Part of a small language model's weights.
Architecture: LayerNorm before each block, learned positions, biases, tied embeddings.
Training: a variant of Adam for these matrices, 433M tokens, 3303 steps.
MLP neurons of a small language model. Each row is named by its layer, matrix (up: input weights; down: output weights) and neuron, and shows model dimensions 32-127. Each number is 128 + 24 x the weight over its row's rms, rounded and kept within 0 to 255. Numbers have three digits each.
After each neuron's rows, "fires before" lists the tokens most often just after its 100 highest values on Wikipedia text that the model never trained on; "fires on" lists the tokens most often at its 100 highest values on Wikipedia text that the model never trained on. A number after a token or word is its count.

L18.up190:106135146134121142136119133067139111117143155125120120146087142125145133118122091158138145152118118149137055158133142150165143140118130135162136179109099121120147113126086131127116154118141121176159098126105176135152158124124094137129139133106117106094126098113109131137129136106090114112
L18.down190:140155105150149150114146112108143109146141150124109221119117137107125112156180116086148158098123149110134138137113110120138113148137113149144131088178130127134112134153122140096139148154139090107139127169086123127127121150104127176137138103083212124089160182057106112124110125124112138113
fires before: ":" 47, " of" 9
fires on: " by" 32, "ing" 7, "er" 5, " Label" 4, " killed" 4, "ed" 4

L21.up978:095099141150104141176158132108136137166058079078132142163120154142104090143117126134124117123129176126135128142150135144128125130111108109144131098157110121126129130110112060131099122187086088172137091147134121109127105129151147137130141148100112118086098138133085152163119154120122125151
L21.down978:116164098143155126110139145130112140112180139165146034106145104162119131122113164159107106161139128164139144157127132138121143116116123091181117111115159148139149123134131158150148159138170133111137162119105110156116115123146115090099147119115149142131113158070153148097123102117146102125
fires before: "0" 57, "ances" 5, "," 4
fires on: "2" 59, " appear" 5

L21.up996:109136123134148101160121141165072147137091115130107109088156125166124116107138130128141143156138132121113117125152148148127130148140108150116108107145148157136105078115115089163118121122088138091088114115153159143130143124166096095144144130109158133106104184139130137152061120076133087127
L21.down996:122110126197120154148141104110195113128099136105077161130125158158136103109117116150156128124158162105101120159096118126089107111145093103132114117109146135156134193133161092157109096101161124141108130107149082164121154174141162091129120153136081144124146171135100100128133135112143122087
fires before: "0" 24, "1" 24, "2" 6, "3" 4
fires on: "–" 35, "2" 14, "1" 7, " mi" 4, "0" 4

L13.up723:155118142075102134144164129118145145177130124172164125116131105134104118130111142090136129122178145140123115107132173124138128125164151122113156115096110149106133103115130157160127094114121094111097088113137128128185088154115164157133119133141142132092143091109149160144098117108127120130
L13.down723:103114121133127136101111086148127144136171113138093093114139100111156124112088123141157169144103118129084122160165133131159122089169133137100086174106081162119112105092111151145121143136140135124128167179135146141124102137100122159139149131143142133161145117109139077149110155134152115138
fires before: "0" 25, "1" 20, "2" 5, "8" 5, " " 4
fires on: "–" 54, " " 5

L18.up56:148149111124100140151162142085088128159145114074154116156165156141156104093124088094128177126118100127160130134144103087122137134088118109101124136148072155160116144145127117136129144153114110107119128115114150093156131136121140121100097195131104135116113124086150146110115143111093132142
L18.down56:126165099134100200147140121119144145110149128110118146133164125122227141146130165116140112119150149072120144130108107107157104088180127124133145148131151143104116123140144137129124145177141158119093113153094166091145064157110181159085098106108161114179135160093127115096145108141108127129
fires before: "1" 31, "2" 16, "3" 6, "5" 6, "4" 4
fires on: " " 77, " out" 7, " re" 5

L21.up569:146130126096149188100100131161143082131131123162157110127147169113115113147114130111112159150156171132135114110121149141136133133127086135137100089169153151143095156089121148112107100108157106075136185112138175190147158123117084101146149159068124131122125106097096108120095153154132129115
L21.down569:117104123172109109175158139138133145082114105128116135101122103146144145126124115096141104099146114126124182128127121160107106115138097145121134105093110150148159147144144150125115158137093163162106162141142077114151121147166135098116146149125138152072157107054156075092117098138135121155
fires before: "4" 22, "1" 15, "3" 14, "0" 8, "2" 5
fires on: " " 45, " l" 11, "b" 7, "2" 7, "–" 5

L21.up578:139130114100153096178131133121116114159146145128135087140134110159125110078078116119103160054163138136097140138155140102086153162138095149154116128137114126133103116099136128119126160085134083106099115118104149111127130123160141151134117145169120101134126145116116099118143089130138150151
L21.down578:079151163123087085154159147095101123129145152125108082112158134151138139140127119128131093125094102140146128134147090137108093096137118106126129164136126149118163119102130122102109131127156125142161143117116112160107111159138156254106089121098124095159155165143107106156150100116056244105
fires before: "5" 14, "1" 13, "4" 12, "9" 11, "8" 11
fires on: " " 21, "8" 14, "6" 10, "." 9, "1" 8, "9" 8

L21.up431:159126141140144150147128156136146077142107135124135101128120157147104125110139086145116173093123116122167115074118140119158156158142075142156101121148134123130121135130137082160099102120128137144123127123116166149136115110100108147164123097115129088091082157131118161132149174174120142128
L21.down431:131159130091137157091160136150070083150126163161141116139132129113106121102101111106113122092101149152129136165147113134128123171120068117109059143157120113125143157134150153118100184099118137132189093132096141118090148148122136142082149083125091106121117117108107110113126192081146143135
fires before: "9" 20, "-" 20, "8" 18, ":" 12, " |" 5, "1" 4
fires on: " " 24, "\n" 12, ";\n" 7, " Party" 6, "5" 5

L21.up665:150143135126143125108154124128123170166097109147105115123140144114122076133134132140081141100103104135143135149140162127142121147105160116110110053156128118117124147168155106144118105156128139090122091110131143113137094156129144091117164146152128136157148097120129182106088145078151140132
L21.down665:114146118128158093130153144108151150146118131136096096154134123154155139166148143183119106107127161111145104102060090118069132119134102159129134113139146134138133128082113090105107099146141143155128153088147131128019111100135173065143097085112155146128097113214134095117145095135152149113
fires before: "3" 22, "2" 19, "4" 13, "1" 9
fires on: "2" 31, "1" 17, "9" 6, " sp" 5, "===" 5, " " 5

L21.up750:127098115098130162108131109157120097106155137131104094151151155160077091110110095102134133082125120145111138158125143099167132109151130115117125145090106131129145132122080157149140107087078130101147116148138109186128128106143162144135141154186099142158056180081150118155122109147150123117
L21.down750:105166132119121188103145163116135127103141150138156116124123108139095093090151098160111120166136118091143162110111119139122121086174140112143126150167184137148110150133150144132138121126128132115184119152129136131149140149124131243076078141098100146130136101083173113138108123118130200099
fires before: "|" 42, " an" 11, " |" 8, ":" 7, "|---|---|---|---" 4
fires on: " |\n" 46, " is" 11, " by" 7, " W" 5, " was" 4

L16.up227:123129115099128120118137124149146114148129138117192134084110148128112152145101115140130121141135129141174144126175148099141144144168121123140089135131090109156121152116115129080110133114125145108111153105107106171126164134108112119150175143106139101166170132074107151140125149140114119126
L16.down227:148112088149075156135109139135116181164120137107126144124119149147166137143118142166141112150096096174117149117107085182090096113121117081136100120128112134114166135138113113129109109131150118108173118101147137141108149117112151161141178103114142120124102165122119122144105130085102096141
fires before: "1" 30, "2" 26, "9" 5, "3" 4, "," 4, "4" 4
fires on: " " 62, " Art" 6, "9" 5

L19.up466:078090132132144175118131144081139135104121124141116125129137135156135145130159136119137148101118110146128145121139104127199126170125101134143157130118161108152158118162125136105116095077156119119110140130134188148140085103168153127147099139118159094079090116117157174085142140085143123148
L19.down466:188148154159136124156138145131128123138120132111085187150100073115167120110126140081131115139123103109145118169099102166118148100125120108126147121169111154157123111115132129131130157130130107112144101118122116076144166105141142083123122145161111120114147118159127101134083092156112139127
fires before: " |" 70, "," 7, " " 4
fires on: "0" 17, "." 17, "5" 10, "4" 9, "6" 8, "3" 6

L9.up951:127116123118098155142104136121127107149133105144139121150168161155110113099091128064136176133133096126136113089130098119122127122164142124142110075113113153123120125184148139141099099138102101114125120110129185113159112173094088128131099120133113113100138163107123156134089078158124142114
L9.down951:103190121135157117106149127126146163125117148101093122154130115119136096108140116104125136090144109080139144087149109137146109123131160079141144107120130167127122133129106124130117111116095134150130115175123121135112120122147141144101118121120123138137131134097103120134144200163145172153
fires before: "1" 18, "2" 13, "0" 7, "3" 7, "5" 6, "4" 6
fires on: " ." 23, " −" 17, ":" 15, " +" 12, " $" 9

L10.up670:142120151098120140131155102087159130193127119162143126101167108135136160127102135091087155108109137154087094107133139132130102076159106105102138136102089146134173174139115130128097109166105113123086129147153128109136116115143115142115144174096128145121110137105094101111124140114151124117
L10.down670:123158125134106107104130158116115140116141171127112098120096078135115143175120123142090116152139165177103166109105124118122091138127131118131134122173131138117126143120141121096123145075113122142142107127110088128132138141089136155135137146119109114081098141097142140106141093137159141141
fires before: "1" 21, "2" 12, "3" 11, "4" 10, "ing" 6
fires on: " " 64, "3" 6, " |" 5, "b" 4

L9.up982:117147090118126128138085145175141126130153137156147119117146197123139143106127135110130156175145124151188118101142135134136135142125131114129123062112068140134157131159161133098100112125149066154102121097112123140170130125155110141131120126142110138102120131114131114173111133122125122088
L9.down982:114144154136149109113114129174157164123150139111157143117127075104110116124120097107092128098128141165174138132118144113148104163136138123112146087131146091125176144119143129104146132118123142102103131092135123138146081103157113082117122120086140164162126137060102139182121097128142142133
fires before: "0" 24, "1" 12, "5" 12, "2" 9, "3" 6, "4" 6
fires on: ":" 79

L19.up210:161126102130120124130137120168125088111108138161118118106130097140178113138185094114140079106157109113088156154134149121137117138171095123082148138148125124095149131136156140138085101110100109135087161133141107141129150120161158119104093145103148119109164128110143155114125129121153133092
L19.down210:102139111145117093144095133093126152161114169112116133147124153129100120157118097102092127132121146142148088115165139129091161140144178147148125125126114162130121145130158091083131099108190137099106058148109122105148132111097117087164145184163122146163154104157108147124135161138084119136
fires before: "6" 17, "1" 15, "2" 14, "3" 5, "7" 5, "ably" 4
fires on: "1" 30, " " 22, "0" 10, "ab" 4, "b" 4

L13.up758:126126153095108116114150101112186168156127097153119108152142140172097087127132128147140134134108166136102159151098076152143172160145105116123093118139114119120115130131134122062114116112182127154095160115093161142138143090169127118124091106089109100100133101147098117097144115129151131121
L13.down758:120123112143118144074146160099162135132113202111141098158136102109177102132159093123107132114146118167138117110141085140124135146122131156181086147151128168088082135089136091151128133082135129150140127116121171157114121122120138118166139164119138121165130099100131122126114120127101112100
fires before: "2" 20, "1" 13, "on" 7, "ar" 5, "ey" 5
fires on: " " 39, "d" 10, "oll" 5, "ign" 5, "av" 4

L21.up394:173105119160129133133113126138132108155112109164149101096143148107146124118176152093151107101169078115141119129121142100182128150176119118174119135109155128137138154108120129132098121114145153127097130117157123166114113123168164138114159128066160107135117133119117144141168125100141140124
L21.down394:158128121112143144109083114172157147143119133114170128167095103141104110117089092116103156165098179157179131096149135130127154117107079158131142117123096167154105127129139110151147136163136139123115099112121141108137124121136139100127103117183099122138172088137125117127157119116148125126
fires before: "8" 16, "5" 12, "s" 10, "4" 7, "7" 6, " place" 6
fires on: " " 35, " Album" 10, " (" 9

L13.up650:110115087145097116142114124130111098170099123157160129109165175132107119062157124111147121175107095165098115113154123092135143177150099123101138111132125152117129135154184137152114112112165127155117148159120171113160108126132125135121155125110108120146110142123145140111100150134144130154
L13.down650:146159119144099183187102104138131125113130117145099097142166132130150149140171114142123112165111138142124137113145103113171144128147115095109164147149111155150127178169127177168152118136115089145139124187096154129124100134135103129117101125077179101103101110140120122138119125147113121112
fires before: " " 55, " |" 10
fires on: " |" 37, " than" 10, " " 9, ":" 7, " of" 5

L19.up798:101137109098104157143138125128133139118063078101128104147161155110148156112145138111097143139121140107141158136167121144156134128156091111121115158145125136135134098110109119059129131140144116135122112127141140141182146133162092114113141124120127116148142079130101110107108129072112135124
L19.down798:140125139140130107176099147127086155141163112130141140108136130107108137134116133121118061134111122045089169130145134123124089075122126126126131101105164123094109126138110107127134109133127156166112124132157117152146130113141145144098114119133125096176098078084135104120127129137160155137
fires before: "2" 31, "1" 24, "3" 9, "6" 4
fires on: " " 82

L19.up617:140122091111133131122145111128073156141133103144142116139144136085128136132125157116132115140123132123119153110122072107160129133142061113147128149181110141124127111108105115140094112093125171162115103095143158083146125121138129141115148153079120076119146099107154111105099136110116127099
L19.down617:114152149143154136155111107134110161144118151081140114121149106172113117130119091082103158093128096154118139118145134117130118176141117140132107130131115134145154127159144121112134135110144116079086138132110146173104105138134155151164145144154130106124098127067157077109087129174151115144
fires before: "2" 27, "1" 18, " a" 6, "8" 6, "5" 5
fires on: " " 67, " him" 6

L16.up753:154123127108101152137129122107196132155141143099145103113139097130162156138118128122121130144111111156117121113143121128158123097109116157130135137128090152148167107169176118133124170130132130125118124087087121147137188118138144108127131121141136116139129088100129109160130100146130148150
L16.down753:071136110108132124133128117132136137127155098115132129135146160166114118166163123112142149093156127135126104143143148115122104114157095144145101136101156106107118132103108068134085110119136151134145146187146130105108087122156115140137140125104132149098068176094122132135130160132147125130
fires before: " " 34, " |" 15, " |\n" 10, "0" 8, ";" 4
fires on: " |" 44, "0" 21, " " 15, ";" 6, "1" 4

L19.up422:109108134112097135127154150117091118115081148113157104152113172186102114119102096184124123111132127148169134149103136143146146124093145123134112152114103162171141148108133100084099134132122113123138133105109154139125166136160140148173108126123116155093098144131156164172143120152112116130
L19.down422:125101136103106116134133136145138084129126121130115108135111102136162137146109133148115146165129126119113155135133098087136135103082066124139124135131154140131162121077121111117132135120132135158137129154097136123112129139145132213136151118092135103096118142196147132125123112137095141140
fires before: "0" 53, "," 4
fires on: "2" 58, " m" 10, " fem" 5, "ng" 4

L21.up825:082111096135150093121148141123122155167116159141150125111154141136138152160154126112147125126106137168092075132167173129109138148134132096127152147105109092148098115179142107112139137132090119139120129125120119122139100118108073123177116114151117118126100074105155129087150167141119094119
L21.down825:151133169118130155117127076099123118140121092143106142134176149079134128152128138070113140100125130109146135158109128086147114110175147143064127127151092122139144106139135134126080137162129162130137134157126109106087118176122149157109153103153157118154159119174122124172121132116142137097
fires before: "1" 30, "2" 17, ")" 9, "ad" 5, "8" 4, ")\n\n" 4
fires on: " " 44, "5" 7, "1" 5, "ss" 5, " was" 5

L18.up986:129099178155114123141105121077175150149111174164136117111147147189112113131170096124125169086150114168100097117127121165158091132165084124127108166135114107136147118152141096102053154142168128137139138153121132135139112103161144122118075136120124138082151141066130136114111159126141092112
L18.down986:131141131148145133135151122156115129078158098102093166108146107093103136117129147177132125140098124088142117103132111160146087161114159123112135140134129147127158128122131109123165148119124113136114154156117122160126095138155125100152145138136137157144087095153144136103090169109150092146
fires before: " |" 29, " " 25, " \"" 10
fires on: ";" 33, " " 23, " |" 18, ":" 14, ");" 9

L18.up22:127134157140108172129080139125162103154094119142124111144139151132120090105129114117165103094164116138110097166131185104155128146171118097119093141150140061145145158139145127113144140108119151153118134135140123107122142155141139142155154136137099132094116155115126127136133109104134138136
L18.down22:135119119113153122078142090160077139102107147124108068124129114133122126164153132115143102164098160098141111126110157111139129148138146112130122141169165157098145113104141114125107152159134157150128124147111153093155114092128163091125130137078110133149098107109126163115125163163123114128
fires before: "|" 51
fires on: " |\n" 51, " st" 8, " was" 8, " has" 6, "," 6

L21.up426:133099133120136119099171113150102142096121115114135145117113165166136147139113091104152147142132120147119112114213120154133112138096084088138131130108074178099076159145106144130145114084095105135119119132128162144129123085121111140148148098104120091125121106124155113134119142128101135081
L21.down426:127148112140100129157139165144157148115115142114131086142120097080171112124139157152137109137124084163124142162077153093169115101151152112117135121125133115130126124150070124128108128148152130113146183126124119170112175147106150099105086123132144158123156121100128130132103141083133109159
fires before: "1" 28, "9" 19, "8" 17, "0" 9, "3" 7
fires on: "1" 26, " " 24, "0" 13, "2" 10, "9" 5, "ional" 4

L11.up205:139128176117113169115123139070182161123142093126111123096125143092139134143115136087159148103116167132116092088102180101157117140149102138135141128120079133134153093138081143135101116099088098129122149146097107114133167123135136131149130128092127126098118116078107160118140133138130108108
L11.down205:127131119141135135107105156139136111130092163144110152134120138147140127127135114170136105108108126153120192160118119149128116146185128109112152158131151147122122153159137115097120168138135170164143092123154147127110171140154139072128097117124164184116144097099123118097138108128178096136
fires before: "1" 37, "2" 13, "0" 4
fires on: "–" 64, "-" 5, "ab" 4

L9.up795:136138142108138137137121111127178093113132089118147136107119130144161153092081134160137129139117125128119106102142155111123144136132096140099104065155085109160149086104141099130122107118100117180139126068136116109132147138101134163128124126079130113113126085114128113113090142148100136110
L9.down795:114145134154156148104062118132111158118072126134116084136136109119110129151106139140107129090147127125098135151130104166107118123145102110145157141184148124107127144186165090156165108148106103109126128161128143173108158150095132087107117182143112126143094151109115156156124108136126115115
fires before: "1" 26, "2" 14, "4" 8, "3" 4
fires on: " " 62, " Years" 4, "." 4

L19.up615:096157133137145110142157189123154105179123102131150120105132148127113141097104131111191122092155169125133112109152092159130160152150111105060066102113117141103118108109128121143143117144140122139110117139170167076152137172152107156117145142170124143110135090141099134132130118094108147117
L19.down615:105090155098146092135112148148059149147154139100139097147113127119175131113169097115090106118154113078135158131068143097151121124117113116125080129143128130130137117105169168107118124124143140133145146137167141136126161131125155108139118134113129126130194149187132156120151140117092111135
fires before: "0" 40, "2" 14, "9" 11, "1" 5
fires on: "2" 44, " " 19, "1" 14, " al" 5, " Al" 4

L19.up379:158138113143095126151131094146101174112116121147122118116138132095137138123127152085096121120162120120143101130133143163173126111131094113123113161152119151140137095123102137110073118113161139154149158162127110114140129121151140148136129185135150099105106081130137186118097181031141145086
L19.down379:112124101083102127100116090160152118172134121146131059123090131107145134106120148159163126148147150169094151055107152108132127139148138125122110114111130118139164101077116113141144136122075142135180148115108164112123119158107111070127105121125147111087135141079099114125110134160116123152
fires before: "1" 29, "2" 23, "4" 6, "," 6, "8" 5
fires on: " " 79, "7" 4

L16.up523:146138136095115135107162126096134163133152116095127120108130211117120084130149082143116152124148171140145151107135118159141140124165048104146096124153139120154141149107121117104084089113163154130110117145149132100130113137130150121131136143153121163084121102097106136128120133120147142146
L16.down523:130122127087139147137144132158162132155187155134132115167171128132088094108119143105102141128121145100126113125106138144139110135125107108134177146112144118174151123122113135125108131126131090121101150132088123107088138158137124115093107099100133119141109138088093112140105096094190146097
fires before: " that" 28, " the" 15, " they" 6, " \"" 4
fires on: " announced" 13, " that" 11, "ed" 10, " said" 9, " st" 7, " stated" 4

L16.up177:066095092121138144112133140135133116138124123152141110102146133121132104137103079172156122103113120170138106069158118102148157150154112125108127081118133114104131121146119119134151124079164157105112134127129163096138109146109143113169156106130105089123159158086101126125113126187169123154
L16.down177:115129157120157128124121165098128165154103146124151085130114134147137096112139119122139100093124132162140124155158119102161142112183104088137113147158176149113086167135153089110152123149134112124112132132039130111153105106132124171081142095135103113153160144081128145154136134154126187146
fires before: "1" 14, "0" 12, "2" 11, "4" 6, "5" 6, "8" 5
fires on: "," 15, "′" 14, "0" 10, "." 9, "4" 7, "2" 6

L19.up748:094145108144132119129171118155134133122097143081168110144163164124113161114139168093165146110131098133140083107136122111156106110124083139144106156147138134155105113121103122155131086148109140177146078140140120140113125136120158130120164148099130166119125144107107148162113126112154135119
L19.down748:134156116169158127110114089146103138094134115162112031160166085112172139139160096132091134123156143112113151129124107117110169069135108064094162099148143146120123132123139115120119116161141117097067132136129171133107106146122147166080121160093119109132114146104143166097125147146139178133
fires before: "|" 39, " number" 7, "ream" 4
fires on: " |\n" 40, " C" 9, " at" 7, " st" 6, ":" 4

L18.up373:190105113107143145112125126092130111162079121146141108140139124132105068103112133121140112118159142101098134107112127155165113178129136160112082104123134151130122148099158117174133132096102089149128120125174151129172127143117130122116161176129108119108103137080097169106157154085107117151
L18.down373:137128116168149130136169185140161146140148119141120091164129112142132154116098139140118162107135132101094153103120092055141116106110125096105143150142111150117111101127140103090144109140160127157121128147074131137125138131113104118116126141143155123128069114147137145136162159136118144155
fires before: "0" 20, "1" 13, "2" 10, "9" 9, " " 7, "th" 5
fires on: "0" 35, " the" 11, "2" 7, "9" 7, "1" 7, " his" 6

L11.up221:087123105113156139113132158140163124166137063127143092108149147117120109087133081087166141125130168120105075153105097148145129093114126124103096105174121179144114152150064115146107110090087159144107128170142145149124154132129150139123156095148125129109118098102139109137112114118109125114
L11.down221:120125119149088129116093126113149130111141163114162096167129124123166135123145102133138132108143151111080130157125157144091164103093130202145141105128117134160096183102144108127135146115122140124152141116148125157102101151113122118111125105123093177145141130105118071121178088137123135116
fires before: "1" 32, "2" 11, "5" 5, "el" 4
fires on: " " 42, "he" 6, " W" 6, "6" 5

L13.up50:125134094094118107141134134104110096166062108163117093138163184109146105106135132098165157163134122133104073110126092119102147151129157148131106095153117113100105147121082116134077060137138119111131135139151092179132117113127115137128168111096107105068117170118098156131122159107100163125
L13.down50:149130152133137124153132151131126163125111148105093113113174102110100112096130095124137177148141143116116153139099087124106146110154121136093133110147173108129108154179155145116129134126051143113146128150160110111149172114108136136120122115127088127174131092118110150139126109093149139086
fires before: "2" 32, "1" 16, "0" 12
fires on: "0" 43, " " 21, "9" 8, "===" 7, " (" 6

L11.up168:127134138111139128133121153122144095113129115169168104131110130177128096119126145137142178102115124166111141101106133127157109133152121142101118097102122125108140162154118136090087148155082156121128160140151175098105162105129127096123155145142110119121118138094120142146112170110120122082
L11.down168:117117119102101121128114140127152120127125136124120104120179073119156134092155134161125141177165154108111114096159111116184165124123119079125148119142132152096090125153127147156135147132115119117126117148127140102166143139096124164124152145107129072202124083174155126150120130177096149121
fires before: "1" 38, "us" 13, "2" 11, "am" 6
fires on: " " 50, " Ad" 14, "ach" 13, " and" 4

L21.up352:123164168096116108099166133131136149118120077111099110130115152187161122123106141115164109123135104138108122157125130104154150128125099145071104130167110149157132108115112094122114125136126070104114136159091151099122123095110142132141138129128083128070158119114105153151079131088145148144
L21.down352:150135119146119110146119131117126147136128124139137000155155116122128130122094113126121143121154122152108132162127101100110151145130122103151145105151122133129152112135136130139096120176147118180127089164095107111127132122110147117105102123116148135131163163106088175167139115124119229148
fires before: "1" 58, "2" 31
fires on: " " 89, "2" 4

L16.up69:173128135112128127153106126098146129185130141106179131126142128139143100100121100167129166125161111131119097128119142101168119134116117126145112127117154131107133165128129117136130118115105143124101138136163140146147165152116119128115123147147102073070156070110108122129129119103103094186
L16.down69:109146134129090121131140124088111142115116109131083250111127143162134143123128137118176103098146136107154175142138110136107102109132115130141123110121139119140152102117071109147146138107113119121146159154083114122087104127125102174145121116120134179140089164191112125121124129111126147128
fires before: " " 19, " |\n" 9, " in" 7, " by" 6, "6" 5, " from" 4
fires on: " |" 29, " " 19, "ated" 6

L18.up635:137119093121072135135141169164085126161084126111123112134172142127127103143132134128110167134155132132134119136168103113141157107127084119106118135143115135109142135126098161123083114112149113120105134193113128109137109117129122130136120146101146106132127102115139136121146114110143123116
L18.down635:136137123119135157124103150111086106102119118101118125128116131087102130186134117096121123131121112108128113128089130139145157146121143136086137155123141121153148125146093176144127114144122165162133097115150106084115120116121104127092119100109104130093124095154109120132162125103112116091
fires before: "," 28, "1" 20, "2" 14, "5" 4, " " 4
fires on: " " 43, "4" 7, "6" 6, "2" 5, "8" 5

L11.up220:159139117122126103136121149154157091162086105135207122137145194154094111147103115140148162149148150139124100139145147142119135123149087128171110085160115139146127153159159106127086113121105133125109099127135127130160131148105103140129132134100081158100133132061122137079099153153143145140
L11.down220:115134088108149179108122123154093152095110102094132132174159139110110107131116153090121096123116143099142130138145113116121116115147154118119161134100153133095123070125132123138172126167152104119102129123092125099119139125140144139082148109110147124134094144068113118117151143080145158130
fires before: "1" 52, "2" 32
fires on: " " 91, "-" 9

L19.up608:108156138165109096163132135113105185117113135102144127157048141133129100147139110124114146084109144134163116145106148142093167107139129114177173124114085138139114124185154082127093129099110134125131134130100153133141104112108069139121086144142120115135128109128131104162112111145128137096
L19.down608:150115114136164151113128126137146085132112135143152091131174150143113123112098133125133117165148121127109129111135124075169121173089120141104095112156180133110173128085109161128151126134142129121158190129133126156113146165137160121130151133117122105140125143098130139097148164109148103162
fires before: "5" 16, "2" 14, "1" 13, "6" 8, "3" 8, "0" 7
fires on: " " 27, "1" 12, "2" 11, "7" 9, "5" 7

L21.up447:102129147111098114145125125102123140124120108093106108145170117166121115087131160118112139110125139114127168080170094125154116151145068117111115098171152136133111109128132160102128142140160106139114156124134168134124155172150155139085098166113115098128113124143095056071112157067132144171
L21.down447:151145114121146083118166140146160135120125126185144000129115121113116136130136105141113178113113163151078076161146098148119135106188118085138125099122133133122129143131106107144095132137123177158098155149106130118186119095100080139138138145128143126122137116131138168143105144141138120105
fires before: "1" 29, "2" 11, " " 10, "4" 9, "5" 7, "7" 7
fires on: " " 84, "oute" 7

L19.up591:130124099128112132147153145145133113139113082117127113137128160134125086153112133126155132133106119151086078144120143109111154169120139160105113116137144128123103148124117097131100115089105137142148138135146096138145125079117114122146126150117120133121121166067099130142136129163170103114
L19.down591:146170107159098159113106113117157137109141087140099094122175114129069115119121086143124082113107143091158184120093117135128138115157128121171112158139143151141149145124143143123135137189155154092176094120102138099095123179115173153117125126125104174142139140149124128096148165095150150102
fires before: "|" 45, "-" 29
fires on: " |\n" 48, "\n" 23, ")\n" 9, " (" 5

L9.up486:139148123127113143154103127075107110136097135153134123112168167133133143146137126137152124098120120121149150143117153104129112145133089123121110140121141123122125135190104114137073063132140134166140118144107118129138151125109115123130173161106092120103128137076125143157102103143119115128
L9.down486:092130107139142113123127129171161120111170131117135132111147118115138121089091089082125103122122113119114133111130128136098169136164131109164155129103120149146129134090113138120177135117144120100104137145081137122128149106141143138168102101153159122141118110107130140113145168150171155104
fires before: " " 30, ":" 28, "," 4, " of" 4
fires on: " by" 25, " January" 10, " office" 10, "°" 6, "°N" 4

L19.up881:111120160109140082124134075134130115140116077162172108141119154161149127098092145140148137123140120158131149134151172121138091154154145094119146154117059147170084119151111112101117132153130108102129151158130151170122185126104095119115158115113094116111121081127136147114117150120097095096
L19.down881:126159154134119150125147177088182111121148113136141122153140107135116090112139128169118115114131112119075145117104088120109094182095167128121135166156163139092138133127121150156094163128133139158139134134128134112037181141132112105097141117122124130113118135148096116174097104129144159158
fires before: "2" 33, "1" 20, "ing" 11, "9" 7
fires on: " " 54, "iz" 8, "1" 7, "anc" 5

L21.up84:124104098137122142129094116150163120113111095121106119145135115114186113160160149106106098139122126129119138100140150120131088147152116120148146124108117117134132116131151095139120104110120126159115135097185092084142147158130129103133139133116100091134115150099121151110145160121118153118
L21.down84:130123161130132136119123126130129116115107111146132118114152110160098140176079118139108145118114165130137127157154128121132169120130092145172137107116098129116137114150184156138130120151125140154134092119096143088117168083122129118121124150169147119133150132114099139117126098154116223131
fires before: "1" 89
fires on: " " 80, "–" 12